MLP neurons of a small language model. Each row is named by its layer, matrix (gate and up: input weights; down: output weights) and neuron, and shows model dimensions 80-175. Each number is 128 + 32 x the weight over its row's rms, rounded and kept within 0 to 255. A neuron's up and down rows have the sign that makes its largest values positive.
Before each neuron's rows, "fires in" lists the words (lower case) most often at its 100 highest values on Wikipedia text that the model never trained on.

fires in: "born", "located", "living", "buried", "lived", "shops"
L14.gate125 [ 57 120 138 128 185 193 109  75 207 159 129 134  42 144 156 133 128 114 167  88 166 160 119 129  93 148 124 145 167 103 150 147 145 137 132  85 109 125 150 137 159  89 108  62  98 111  99  93 175 106 104 117  96 157 114 137 107 161 123 163 101 143 138 125 103 133 135 175 188 115 139 126 145 114 169 120 133  83 135 122 124 178 119 124 177 177 143 155 121 160 151 174  84  93 134  97]
L14.up125 [125 136  91 108 182 105 140 123  84 120 114 142 124 109 124  66 126 131 171 144 149 121 147 169 143 117 144 187 164 146 162 191 154 102 124 138 152  97 185 145 118 133 115  98 168 142 184 133 161 100 153 167 141 130 149 149 142 187  74 165 133 202 145 125 120 192 141 216 139 148  88 166 123 114 111 165  88 159  89 144 113  58 138 138 153 172 118 148 148 119 126 148 105 133 116 169]
L14.down125 [150 145 141 148 113 157 163 171 126  75 176 106 163  88  97 106 131  52  87 140 145  77 128  81 125  97 115  96 147 115 128  55  88 141 127 176  93 148 110 113 187 131  97 100 123 155 128  74  98 139 190 124 145 157 186 129 167 147 115 139 134 129 127  93 144  96 180 129 157 127 164 152 144  91 129 115 191 122 134 140 100 204 129 141 150 169 109  91 126 131 123 175 155 126 142  72]

fires in: "may", "april", "february", "march", "june"
L4.gate441 [102 118 129 135 140 160 111 109  67  97 126 135 121 172 137  90 105 133 120  94 125 159 129 101 131 130 109  92 109 154 182 172  84 115  79  69 131 103 123 174 233  91  47 148  87 131 148 180 102 176 191 105 147 104 154 115 140 102 117  97 109 151 116 106  89 138 131  98  90 119  80 197 111 107 111 101 110 194 209 104 139 121 108 101 158 144 142 134 110 111 149 107 160  97  65 114]
L4.up441 [116 106 141 139 119 185 130 118 104 179 157 186 118  76 159 129  68  77 134  79  73 143 147 125 127 154 168 125 138  88  96  83 142  81 174 103  98 118 172 148 167 157 123  97 125  81  38 128 135 112 166  94 143 185 101 128 169 127 156  83 156 182 125 143 192 142  81  87 112 117  69 161  96 141 124 151 176 115 163 179 140 138  82 158 151  79 154 165 153 167 141 125 110 104 149 134]
L4.down441 [121 130  99 162 147 101 131  44 130  76 180 119  97 146 136 170 131 113  92 130  93 125 150 140 121 144 102 148 139 121 153 186 198 184 135 136 127  79 114 122 120 107 171 154  99 127 146  98 127 164  93 147 159  83  96 157 170 153 109 138 159  56 131 190 101 132  96  99 113 140 162 199  89  76 146 121 119 163 125 139 112 103 141 104 156 111 141 123 126  87 133 134 160 175 122 100]

fires in: "april", "may", "august", "february", "march"
L3.gate100 [117 117  96 108 134 157 111  68  98 116 160 149 159 139 152  97  67 184 120 139 175 134 227 155 163 155 182 172 141 140 175 190 130 147 167 106 145 124 185 158 121 108 120 175 165  65 138 106 142  85  96 200 167 130  96 176 195 132 103 152 127 137 104 149 124 111 146 142 127 128 141 140 126 142 183 134 137 161 118 115 130 108 167 140 115 152 173 178  70 158 107 138 114  94 165  92]
L3.up100 [191 105 131 101 128 162 108 130 159 127 113 148 131 143 158 145  88 111  88 120 154 119 164 133 202 106 171 137 107  47 128 145 187 125 101 141  73 168 172  71 114 153 171 113 129  85 101 132 160 128 169  98 127  93 145  74  50  87 140 109 108 105  72 119 119 139  96 121 178 123 126 102 171  70 165 109 146 113 137 143  89  78 143 110 163  92 174 157  62  95  94 130 115 139 158 147]
L3.down100 [133 123 123 135 183 124 188 157 120 102 200 143  88  72  72  97 178 110 129 212 152 149 118 106 189 175  63 128 186 162 156 152 104 131 168 119 117 100 154 119  82  93  96 107 123  88 102  92 118 119 160 139  80  91 158 126 196 126 107 170 107 115 118 185 145 150 130 119 103 217 131  75  60 128 164 116 167 161 137 135 110 114 109 140 158 106  94  76 140  73 147 127 150 153 125 130]

fires in: "april", "february", "march", "july", "september", "october"
L3.gate123 [110 126 101 106 143 174  91 102  95  96 156 115  60 137  85  98  86 134  77 128  96 179 175  79  91 127 146  49 169 110 174 140 130 143 203  70 116  85 185 106 180 112 101 143  87 123 124 212 135 104 133  49 137 165 121 124 128 123 134 109  60 139 112 168 157  67 142 109 133 125 143 174  98 181  98 166 103 162 139 162 144 147 100 128 136 156  69 179 119 125 141 157  82 150 136 148]
L3.up123 [124 162 107 148 118 118 140 159 152 124  81 152 161 166 147  85 171  97 123 100 122 112 154 115 132 120 115 191  88 109 113 147 125  98 110 134 106  89 143 147 141 129 115 181 148 174 113 160 128 132 183 162 120 165 162 111 149 102 118 115 194 172 152 104 116  95 191  82 108 101 108 164 161  84 131  79 111 109 106 123 133  83 161 158 187 135 116 185 170 176 106 127 197 116 161  60]
L3.down123 [142  91 142 144 160  82  68  71  50 126 123 128  89  97 113 170 138 164 130 152 112 160 120 138  84 219 112  48 142 174 170 137 142 161 152  73 106 123 156 153 181 146 161 182 116 135 107 191 160 167 121 101 139 100 102 113 104  98 136 109 114 108 108 122  72  47  68 109 167 152 158 151 117 121 153 123 147 122 155  91 161 134  73 110 121 113 115  43 140 160 139 133  88 126 151 125]

fires in: "18", "bobby", "17", "20", "19"
L2.gate321 [117  79 146 110  99 150 136 146 135 163 139 196 124 156 103 160 107 150  72 108 150 155 154 172 111  59 151  96 158  90 227  86 129 186 170 107 124 165 147 154 126 130  82 125 116  36 199 137 124 175 166  67 133 125 103 122 113 146  91  80  82  57 106 126  89 147 140 132  78 151 123 173  81 130 144  87  60 155 136  84 152 123 124  97 116 136  94 118 158  90 149 144 176 134  83 149]
L2.up321 [113 134 105 162 200  55 187 183 149 109 125 152 137 204 164 111 135 147  21  86 165 132 172  65  67  97 109 166 144 135 132  74  97 106 127  68 121 127 106 126 160 162  85 117 105 156  97 156 146 179  98  73 144 147 155 128 133 141  95 113  49 175 142 125 102 122 116 123 131 140 123  79 125 116 159  95  88 150 135 150 103 135 148 104 113 159 162  75 120 120 133 107 126 121 140 119]
L2.down321 [136  60 140  61  69 155 127 176  95 167 150  99 117  97 150 109  93  94 173 142 136 166  66 130 142 158 126 164  76 124 162 193 146 106 130 116 118 133  98 146 170 164 135 104  87 161 113 108 118  95 121 178  89  89  29  74  97 115 141 180 152 168 106  92 131 182 140  80 145  92 130 105 118 154  79 158 147 146 146 132 122 165 146  84 142 159 151 164 110 141  95 139 163 111 118 117]

fires in: "of", "as", "renamed", "called"
L5.gate187 [162 135  92 146  73 142 113 119 163 133 165 125 140 138 163  85 146 130  81  86 157 135 108 173 118 152 109 161 157 136 168 136 153 135 124  98 186 114 140 140 163 168 131 110 176  75 159 128  74 129 127 156 137 165 110 121 190  87 153 137 139  99 132  72 150  74 116 144 167  77 148 121 145 175  86 136 171 144 137  96 149 113 125 146 198 127 105 162 144  94  80 145 159 166 117 129]
L5.up187 [104 184 164 133 113 123 150 122 102 160  55  96 129 132  80 135 141 150 129 109 101  90 169 122 144 116 120 148 114  87  64 160  96  96  90 139 134 165 175 173  64  94 111 158 133 148 130  90 152  64 171 138  71 114 117 136 143  62 121 141 115 118 124  91  98  99 125  79 176 123 132 156 112 181 168 134 124 146  91 198 144 155  88 119 140 153  44 118 142  77  65 141 117  81  87  91]
L5.down187 [112 138 110 167  95 139  89 112 129 150 141 134 102  91  90 157 108  97 106 106 128 138  98 101 166 115 142 129  96 110 173 165  59 184 153 169 131 134 131 131 113 144  87 153  88 112 146 150 166 189 109 194  99 121 148 119 140 125 156 116 160  99 163  91 139 112 114 142 149 121 105 194  88 132  88 110 225 113 128  84 134 137 140 201 196 127 103 101 103 134  92 158 114 130  83 130]

fires in: "south", "north", "central", "west", "town"
L2.gate352 [154 124  82 135 102 103 125 167 125 131 106 127 144 111 151 138 142 160 150 118 162 208  73 115 158  60 215 123 114 102 188 138 212  21 142 141 130 126 114 108 113 151 146 111 182  81 162 107  78 113 177 134 128 127 149 117  85 104 159 141 125  67  73 127 129 192 120 154  91 132 147 128 128 129 191 129 122 152 116 125  91 166 120 125 128 122 126 131 150 130 129 138 102 104 150 112]
L2.up352 [136 101 149 131  58  87 153 163 114 147  86  90 133  80 162 139 110 139  95 102 154 182  60  85 111 137 192 170  96 105 218 134 160  87 128 133 144 154 156 159  87 125 124 158 193 115 184 137  59 112 102 102  92 121 147 126 118 161 174 134 153  81  92 150  66 131 142 125 145 108 197 175  98 123 213 134 106 125 150 154 130 134  94 122 128 164  81 147 136 129 117 156 125 107 172 124]
L2.down352 [100 117 200 115 183 168 156 190 121 131  72  96 126 125  69 166  62 148 133 152 120  60 179 121  90 112 115 176 148 132 119 152  94 143  85  76 132  86 117 130 146 110  88 132 101 185 133  98 101  95  86 135 135 175 101 146 165 164 144 160 148 152 139 204  82  92 105 163 133 110 145 113  77 104 106  92  25 100 115 113 121 140 150  97 150 135 142 135 151  78  78 120 167 136 140 138]

fires in: "new", "best", "in"
L2.gate408 [143 136 135 103 143 126 109  94 173 109 125 138 136 156 134 138 158  85 141 104  92  66 129 112 142 114 150  72 106 106  87 153 203 169  60 155 175 136 156  73 184 114  78 197 153 127 124 101 200 137 141 102  75 100 196 129 100  91 114 136  54 145 134 105 195 148 111 151 174 128 156 151 163 170 138 131  98  91 117  74  98 103  52  83  96 154 122 143 134 156  84  81 145  85 133 102]
L2.up408 [137 126 171 113 131 128 119 134 150 115 108  72 185 151 114 126 115 153 118 133 155 168 148  98 168 117 107 152 141 111 148 121  70 155 141 140 133 102  86 161  87 161  64 104  79  54 165 146  91  83 127 124 164 160 114  74 108 163 112 113  89 129  75 157 137  54 145  89 134 130 111 163 103 179 123 101  87 155 151 156 111 135 135  83 149 153 137 157 138 106 174 112 113 174  75 117]
L2.down408 [130 132 161 127 129 111 114  78 122  79 164 161  73 139 177 109 173 114 161 119 155 170  76 163 128 181 113 124 140  89 129 137 144 162 129  74 134 186  98 150 165 118 173 150 147  81 144 110 102  81 150 166  70 111 122  93 129 143 115 122 151  99 197 172  96 139 148  94 145 219 176 115 126 129 153 146 115 118  88  97 127 126  72 128 135  99  85 158 114 149  89 180 113 146 128 160]

fires in: "in"
L13.gate457 [189 113 113 133 116 116 142 125 124 105 138 178 153 133  96 116 124 151 125 159  87 159 156 141  94 198 121 101  34 146 150  75 178 145  63 107  94 124 143 110 137 118 156 180  69 109 156 103 120 139 104 175 150 155 133 141 160 153 142 158 127 110 163  99 107 130  76 129  94 194 106 108 126  55  59 118  83 125  92 119 117 119 193 117 115 105 136 207 126 138 138 177 135 166 114 135]
L13.up457 [120 173 151 143 121 170 132 105 106 175 162 175 119 205 144  96 125 131  83 122 151 131  81 130 122 137 121 145 133 183 147  86  76 137 126 177 135 190 175 108 121 122  47 113 104  37 136 105  67  57 121 155 126 160 147 162 160 138 135 143  86 144  85 131 100 157 122 147 163 180  92  87  89 149 151  99 178 121  83 114 178 140 130 121  86 142 125 171 137 106 119 184 172 132 140  89]
L13.down457 [159 138 127 170 117 107  78 105 138 147 165  99 152 107 120  92 171 128 139 119 157 181 162 136 161 186 134 127 143 159 128 124 134 110 119 174 167 122 175 119 123 110 108 108 190  72 145  90 106 116 128 136 146 136 140 154 156  56  99  87 177 118 128 137 133  85 153 116 137 171 112  98 147 161 198 124 159 185 152 116 144  63  51 121 137 102 156 147  99 155 146 117 105 111 176 161]

fires in: "january", "may", "october", "november", "february"
L6.gate263 [ 90 144 110 123  95 160 127  84 138 110 140 142 149 128 151 131 127 214 149 161 141 131 150 164 208  68 158 131 197 182 101 123 102 161 105  86 156  91 192 122 183 176 185 129 166 131 107 128 149 120 106 125 104 125 121 135 157 110 126  96 120 122 116  90 125 177 152  85 102 112 150  70 138 150 152 176 145 118 139 139 109  92 121  86  96 161 152  94 117 100 122 144 107 155 179 109]
L6.up263 [132  96 175 130 136 163 141 132 140 161 119 116 113 130 151 138 165 111 150 120  84 192 101 166 128 126  84  76 117 168 143  70 116 192 150 115 110  77 151 110 143  79 163  48  88 114 108 152 179 137 125 150 132 175  99 146  94  92 149 130 169 120  93 156 108 126 150  90 151 143 144 131 149 120 168 140 175 107 132 188 156 109 171  55 147  99  99 125 162 106 144 112 136  97  96 110]
L6.down263 [130 121 105 133 150 111 155 162 141 124 208 115  62 125 123 138 154  55  90 137 130 158 135 108 140 207 116 116  86 118  84 127 157 128 102 150 182 144 118 212 148  88 166 138 127 111 131 116  94 181 133 139 166 155 143 155 130  78 119 166  96 158 106 137  55 100 114 101 151  91 168 136 150 124 160  83 141  49 148 135 166 145 138 125 150 136 154  96 207 148 140 120 149 116 119 109]

fires in: "october", "april", "year", "january", "years", "days"
L8.gate443 [166 134 136 125 119 144 142  96 142 156 110 162 125  75 146 149 117 117  82  69 139 133 153  94  91  77 166 133 177 143 112  92 188 103 150  86 105  68 219 133 120 127 168 140  57 167 100 145  76 197  91 126 145 131 123 170  66 166 156 124 127 122 192 108 106  63 105  94 117 130 140 164 126 105 151 151 182 113 146 157 152 102 100 142 178 148 106  92 149  86 164 117 156  96 170 121]
L8.up443 [131 105 113 114  54 154 170 115  81  90 134  75 154 165 117 111 144  93  84  78  78 173 147 139 188 124 174 118 175 135 129 142 157 110 145 130 123 107 105 137 144 206 175 119 129 159  69 168 131 145 117 128 103 138 113 164 119  80 116 133  85 128  83 149  93 160 105  48 104 139 133 146 126  95 134 165 178 116 185 104 119 120 129 139 165  90 123 149  62 172 120  92 137  84 144 133]
L8.down443 [137  40 123 128 131 128  57  95 145 161 168  59 118 132 117 139 188 116 107 159 120 105 138 107 169  95 154 111 133 137  62 128 111 145 152  97 152 109 155 137 111 111 147 141 134 136 136 145  82 156 112 105 147 185 129 106 152 134  78  62  81 147 170 146 105  72  97 128 107 101 127  68  85  75 166 132 109 103 212 137 173 120 135 112 164 125 137  98 114  68 160 155 185 112 199 107]

fires in: "as", "national", "by", "team", "special", "ex"
L3.gate365 [153  91 174 150 117  93 140  46 108 125 140 125 146 120 148  68 109 184  84 101 121 156 145 100  86 149 117 187 108 115  81 154  78 109 130 137 162 161 134 107 174 164  83 131 124 133 144 136 107 115 125 136 168 182 181 150 181 134 132 152  88  95 162 142 142 168 190 135 134  91 121 117  90 121 160 125 115 150  88 124 197 141  99  83 135 115 140 125 132 147 154 127 123  67 114  70]
L3.up365 [103 106 170 127 103 134 144 132 121 134  95 112 170 121 105 108  92 155 123  69  99 158 124  97 131 153 148  99  99  75 134 164  92  92 139 156 122 153 111  99  97 132 148 177 153  70 130 134  62 131 170 130 169 167 138 120 106  91 101 162 116 100 101 138 111 162 183 128  83  69 120  66 109 111 117  86  50 151 126 155 179 208 125 126 135 112  92 146 139 165 162 177  86 177  86  85]
L3.down365 [117 108 136 159  99 182 124 145  83 154 135 159 151  71 165 112  99 147 121 130 100  84  95 148 119  98 142 159 143 155 171 114 178 138 180  52 124 107 121 116 124 116  86  96 135 158 110  89 152 141 101 133 170 157 161 159  71 185 126 113  86 131 157  97 174 118 113 166 162 111 141 153 159 113 139 161 145  74  86 110 154 136 109 131  80 113 133 198 117 153 157  61 151  84  74 152]

fires in: "of", "cup", "and", "records", "county", "fleet"
L3.gate496 [134 103 153 198 123  56 139 185 136 127 151 144 144 159 105 120 111 143 116  99 161 100 193 192  90 157 152 132 109 202 122 153 109 112  71  98  96 120 142  69  89 147 107 151 110 110 123 131  96 144 176 106  80 175  78 146 146 114 164 123  66  79  86 147 103 142 101  96 157 119 126 218 114  92 142 116 134  82 122 175 144 147 148 132 136 124 162 167 139 105 154 114 120 174  91 126]
L3.up496 [170  89 123 148  96  67 177 185  74 169 137 156 131 118 123 121 170 144 109 103 133 149  76 142  61 148 155 168 147 138 101 143 196 110  72  91 141  88 114 125  88 197 205 125 154  81  85 133 160 133 170  76 130 128 139 119 100 138 183 116 137 178 133 120 174  80  80 109 172 132  84  98 164 121 102  82 134 116 114 134 113 110  89 121 154  66 133 121 181 117  96 132 115  96 143  98]
L3.down496 [118 204 191 136 163 144 144  69  55 189 130  91 129  83 177 117 142 150 167 113 137  81 106 172 133  90 119  89 145 122 135 119 127 140 100  53 130 131 120 144 152  96 123 140 119 118 168 112 125 150 124 112 123 187 119 151 212 112 185 168 125 200 176 154 102 196 135 174 129 189 165 129 118 128 162 121 210 152 146 137 131  87 171 154 162 136 157 100 100 149 151 112  77 141  61 166]

fires in: "united", "both", "north", "south", "sat"
L3.gate253 [132 111  98 115  88 163  81 132 135 181  67 142  89 133 113 187 171 145 159 109 113 112 110 160 123 192 111 124 116 135 124 107 154 105 115 184  56 113 154 102 171 128 154 141 209  67 184 162  92  94 161 101  92  97  93  82  96  71  91 182 149 159 112 129 151 133  93 102 188  93 132  89 161 130 159 179 140 108 176 117  98 123 101 114 147 105  84  92 143 131 140 187  97 105 135 109]
L3.up253 [105  44 195  76 126 155 127 185 157 156  80 149 153  87 151 131 136 179 200  94 145 133 165 110 112 146 100 100 135 123  83 142 138  95 121  98 158 200 155 160 117 103  94 137 187  62 169 172 112 131 124 108  86  76 117  57 107 124 138 190 131 125 146 140  85 123 141  90 145 131 162 118 105 113 180 127 110 143 135 186  79 116 106 121 122 104 118 112 136  90 112 137 110  96 108 132]
L3.down253 [121 113 140 119 111 142 126 161 167 223  89  96 150 178 124 138 103 155 223 128 168 115 126  85 121 150 201 125 132 144  73 124 121  92 174 105 132 157 110  99 153 184 118 134  80 107 166 166 109 118 108 142  81 117 120 126 145 121 135 160 125 162 157 151 122 115 158 125 133  59 123 145 155 112 148 186 158  86  77 151 110 140 156 121 168 180 143 112  43 113  97 132 135 116 175 123]

fires in: "and", "in", "to"
L8.gate46 [142  81 139 135 155 158 100 152 134 137  78 114 140 109 113 100 147  87 118 118  58 148 189 136 106 193 143 143 117 167 113 154 132 163  53 173 126 122 168 125 166 124  86 158 109 131 126 121  89  80 144 165 139  77 114  89 138 164 152 138 116 144 127 151 126 138  75 136 219  88 153 135  90 184 138  98 130  98  75 101 138 144 154 123 136 113 145 163  94 120 136  79 136 144 164  67]
L8.up46 [154 164 144 146 129 153 156 128 114 166 135 158 101 137 141  94  91 113 159 118 147 123 112 121 153  99 146 165  97  67 117 164 126 116 103 167 129 135 152 164 107 120  66  96 114 148 117 165 157  97 169  89 127 164 126 124 123 136 126 138 174  98  59  64 127 179 139 113 186 132 104 121 125 128 147 152 147 132 119 102 106 163  95 101  97 194 139 138  57 107  81 128 118 113 139 113]
L8.down46 [137 103 115 137 117 164 102 193 127  77 179 135 145 140  82 104 104 123  98 114 172 147 137 129  51 138  98 165 169 117  78 128 133 157 166 136 134 107 100 138 120  91 106  71 141 101 135  88 102 128 144  73 118 148 121 113 151  87  98 163 183 128 175 126 141 121  90 117  81 137 162  99 108  94  90 128 150 137  82 170 171 103 110 156  90 138 164 135 128 102 130 148 110  97 154 128]

fires in: "was", "were", "been", "being"
L5.gate57 [177 160 154 114 165 167 142  67 143  91 180 100 121 182 146 106 195 110 163 148 111 183  74 162 169 107 138 107 122 169 106 194  63 115 125 118  81 151 136 112 132 161 167 102 140 150 158 155 124 111 151 146  82 145 103 141 142 141 118 119 181 141 104 142 155 146  76 115 103  60  67  92 117 131 130 144 182  90 127 126 122 162 162 127 217 124  97  85 113 123 148 119 154 124  95  90]
L5.up57 [ 95 154 106 116 150 124 146 156 154 202 121 123 103 124 165 106 140 169 181 113 123  96 164  98 163 132 109 109   7 103 133 139  91 129 130 160 155 147 189 117 134 167 126  87  67 169 145 134 145 183 135 162 129 123  64  98 129 116 152 169 116 169 170 158 136 124 122 117 110 130 181 163 152  70 100 107 130  44 156  90 205 111 119 179 127 168 113 119  95 152  88 121 188 169 142 153]
L5.down57 [170 197 213 115 133 112  93 102 148 116 168 139 120 207 168  73 192 147 124 113 113 143  81 149 102  56 126  75 117 133 128 139 122 156 146  86  74 118 145 139 146 183 161 154 178  95 117 131 151 116 168 175 105 139 110 179 144 148 161 146 150 131  94 189 135 111 140 106 147 138 139  54 153 118 115 109 156 157 135 154 142 130  95 116 158 111  91  64 148 141 104  85 139  82 140 114]

fires in: "km", "m", "ft", "in", "mi", "g"
L4.gate176 [141  67  81 190 122 124 145 121 108 155 163 201 183 112 176 119 113  94 138 132 101 128  94 119 109 143  75 135  62 142 115 137 102 143 189 152 101 129 167  97  99 179 159  87 107 171 119  68  91 104  66  71 147 132 150 147 109 144 179 138 148 176 103 124 123 160 105 116 115 152 221 188 128 122 104  90 180 103 174 117 178  84 171 140 164 128 129 121 145 113  83 125 145 107 129  96]
L4.up176 [133 139 166 148 143 160 135  45 157 144  92 198 168 129 110  62 166 145 132 167 110 127 119 132 125 129  60 123 183 176  72 118 112 116 172 105 133 118  88 111 163 185 134 120 172 140 116 107 186  83 146 151 134 153 162 122 141 115 129 149 134 118  85 176 103 140 107 175 169  60 215 142  68 173 145 136  80 116 146 113 117  85  90  74 167 128 105 203  87 138 153 160 145  95 138 184]
L4.down176 [128 154 125 150 178 132  90 140 155 104 116 166  97 145 180 102 149 118 178 115 202 112 198 178 151 128 152 101 161  96 124 152 165  75 151 120 116 182 142 142  99 136 100 123 138 156 157 147 123 118  86 146 163 219 137 107 125  88 137 152 110 148  80 174  86 112 166 115  81 148 147 151 137 198 123 159 116 111 133 137 136 111 105  89 147  73 160 130  93 153 128 105 199  97  92 160]

fires in: "north", "south", "a", "west", "k", "c"
L10.gate100 [156  99 103 151 101 138 170  76 147 138 120 128 154 120 163 174 176 169 155 128  71  97 131  98  81 163  98 180 120 116 134 135  98 119  81  75 147 193 135 118  87 129 153 169 118 127  87 135  56 153 117 151 123 174 133  81 101  90 148 143 155  94 133 146 149 133 104 159 138 134 155 127  97 119 108 105  53 110  77 120 121 132 133 108 101 165 155 159  75  84 174 128 104  44 111 158]
L10.up100 [149 146 138 132  92 136 167 118 127 147  92 112  71 129 122 118 126 157  90 105  81 111 111 159 124  86 152 135 144 171 109 156 187 133 100 150 151  82 146 149 162 174 121  92 105  81 168 177 110 149  85 157 132 100  30 150 191 213 173  89 170 123 111 174  92 106 154 160 152 100 185 104 112  78 172 109  53 106 152 103 117 153 146  82 158 170 113 196 140  95 117 177 152 150 144 125]
L10.down100 [102  76 123 114 154  74 118 107 101 114 105  81 144 121  91 128  84 100  86 140 117 165 155 158  42 134 111 144 149 115 142 150 167 101 140 105 120 223  97  76 106 142 177 131 121  99 153 115  87  83  84 159 143  90  90 109 124 166 128 119 160  64 120 164 141 179  58 118 155  87 153 177 117  90 141  89 156  79  88 149  89 117 178 110 169 133 105 107 138  94  98 132 178 103 107 107]

fires in: "were", "are"
L3.gate337 [106 127  85  92  89 137 105  81 140  45 102 128 101 146 148 170 178 198  98  57 203 136 120 180 135 150 110 101 116  82 109 133 136 130 125  88 112 119 143 146 163 136  90  68 135 162 137 167 175 144 120 124 123 131 129  97  70 124 155 104 158 145 168 162 169 105 110 203 139 114 126 152  94 186 163 181 206  69 146  97 150 116 107 206 146 173 195 121 143  92 115 140 129  92 139 149]
L3.up337 [145 137 111 108 165 120 156  98 148 154  94  63 162 144  76 125 133 120  87 128  64 102 141 144 155 133 130 103 112  59 100 229 115 145 148 129 132 197 148 112 117  70 147 152 134 160 184 117  89 109 170 156 125 144 113  97 154  83 159 121 120 127 138 116 149  91  95  70 154 175 125 113 103 113  92 138 179 135  97  29 110 133 115  96 129 195  91 139  70 103 190 100 105 123 137  40]
L3.down337 [142 163 156 110  91 100 102 132 135 119 135 143 164 152 189 143 168 177 153 137 148 136  99 128  84  94  85 176  88 133 148 185 171 111  89 138  95 124 104 174 138  76 124 114 166  78  98 173 181 173 110 107 122 136 123 165 107 197 126 154 115 138 169 138 174 117 160 199 119 107  91 155 167 160 196 133 108 135 131 161 168 115 108 151  94 105 178  95 157  59 127 110  51 135 153 133]

fires in: "as", "called", "known", "of", "renamed"
L7.gate379 [ 92 153 144  90 140 222 165  80 176 147 134  94 158 112 203 133 161 180  93  75 106 117 128  86 139 119 163 180 106 101 160 126  79 172  83 149 150 130 147 139 148 157 118  88 166  47 174  90 152 132 175 152 123 132 143  88 154 117 121 161 129 179 122  79 173 129  95 136 136  62 129 111 140 170 110 139 111 130  93 119  96 124 139 147  73 178 108 104  75  66 136 221 119  73 122 101]
L7.up379 [143 157 123 164 158 114 103 101 164 135  64 127 121 152 133 179 140 175 165 132 112 123 141 115 187  86 118  58  48 141 133  94  65 169 168 102  94  96  83 199  87 151 128 115 182 109 143 128 126  94 110 142  56 130 176 167 128 120 142 105 132 132 125 153 162 100  62 139 142 116 182 192 173 161 116 128 118  79 122 120 144 170  61 158 174 151  76 125 154 109 121 116 120 102 120 141]
L7.down379 [ 91 176 108 166 160 131 157  62 138 210 126  70 174  83 132  99 160 126  75 119 122 134  80 124 134 146 108  78 141 135  96 151  22 178 105  93  65 121 107 123 135 135  81  96 117  41 141 170 136  95 134 139  84 115 192 111 135 116 107 122 142 104  99 108 163 135 152 118 137  84 150 101 160  79 157 123 143 127 124 138 168 169  73 172 168 171 109 136 127 122 149  95  72 147 179 149]

fires in: "both", "al", "three", "four", "two"
L4.gate450 [167 192 162  99 108  93 134 181  88 137 124 147 126 102 110 140 132 127 102 109 159 147  94 187 131 122 131 112 101 112  23  97 241 159  67 170 136 122 151 116 119 150  97 153 186 128 204 153 108  81 126 106 140 150 108 155 118 101 105 158 169 155 130 149 149 144 112 124 137 130  91 152 137  99  70 105  81  92 133 144  98 148  64 113 160 133 115  70 201 102 162 173 138  64  61 134]
L4.up450 [149 233 194  50 105 124  59 139  91  73 129 135 109  97 126 131 111 165  97 116 148 168  83 155 170 142 173 141 159 109 117  80 108 132 122 162 124 117 165  76 133 110 121 139 175 113 125 146  93  86 141 109 135 137 170 176 127  61 130  93 159 138 116 145 152 149 108 146 132 172 155 122 126 169 118 148 162 124  75 104 133  62 107 153  89 153  93  77 120 147  77 131 109 179 142 105]
L4.down450 [132  99 105 144 148 137  93 115  70 161 100 141 184 138 110 134  92 185 139  59 135 156  84 151 152 118 126 114 137 138  77 109 114  99 110 127 130  95  81 105 113 129  96 138 136  70 154 132 118 128  99 131 133  65 110 135 100 144 131 143 110 173 157 180 136 126 148 152  65 165 121 118 204 131 159  80 112  80  91  93  57 137 217 116 143  54 147 126 139 111 183 134  45 126 119 158]

fires in: "two", "number", "three", "late", "seven"
L4.gate445 [110 156 129 137 114 156 155 103  88 176 134 134 150 106 137 132 163 121  64 106  82  83 136 109 194 142  89 123 175 129 164 176 177  99 140 129  77 168 128 148 155 151 189  76 135 119 171 132  59  90 116 134 131 128 157 129  75 130 125 138  89 124 120 123 169 153  68  77  67 125 163 107  95 129 185 101 101  89 158 176 105 114  66 127 151 112 135 155 191  99 177 100 120  67 162 173]
L4.up445 [113 139 207 110 190 106  93 109 158 119 134 148 210  91  93 120 135 123 103 126 127 120 171 155  85  75 154 106  95  91 163 162 105 140 164  90 110 117 103  97 136  90 167 167 168 133 102 106 104 113  92 130  91 161 204  53  76 111 171 102 113 131  70 127 132 102 121 125  93 132 126 178 136  79 155 149 142 157 172 147  85 164 170 104 151 159 168 129 120  88  91 163 135 116 104 117]
L4.down445 [ 68  63  83 133 109 134  95 182  77 139 173 159 120 124 222 220 130 140 150 108 125 132 134 189 139 119 127 148 194 144 115  98  94 126 195  97 174 144 101 131 149 101  80 136  89 136 169 169 106 137 151 175 143 103 128 165 129 176 214 141 147 188 131 158 125 164 148 121  87  72 139 116 101 125 164  76 162 105 104 129  84 108  99 112 104 112 131 149 163 156 134 119  59 103 105 116]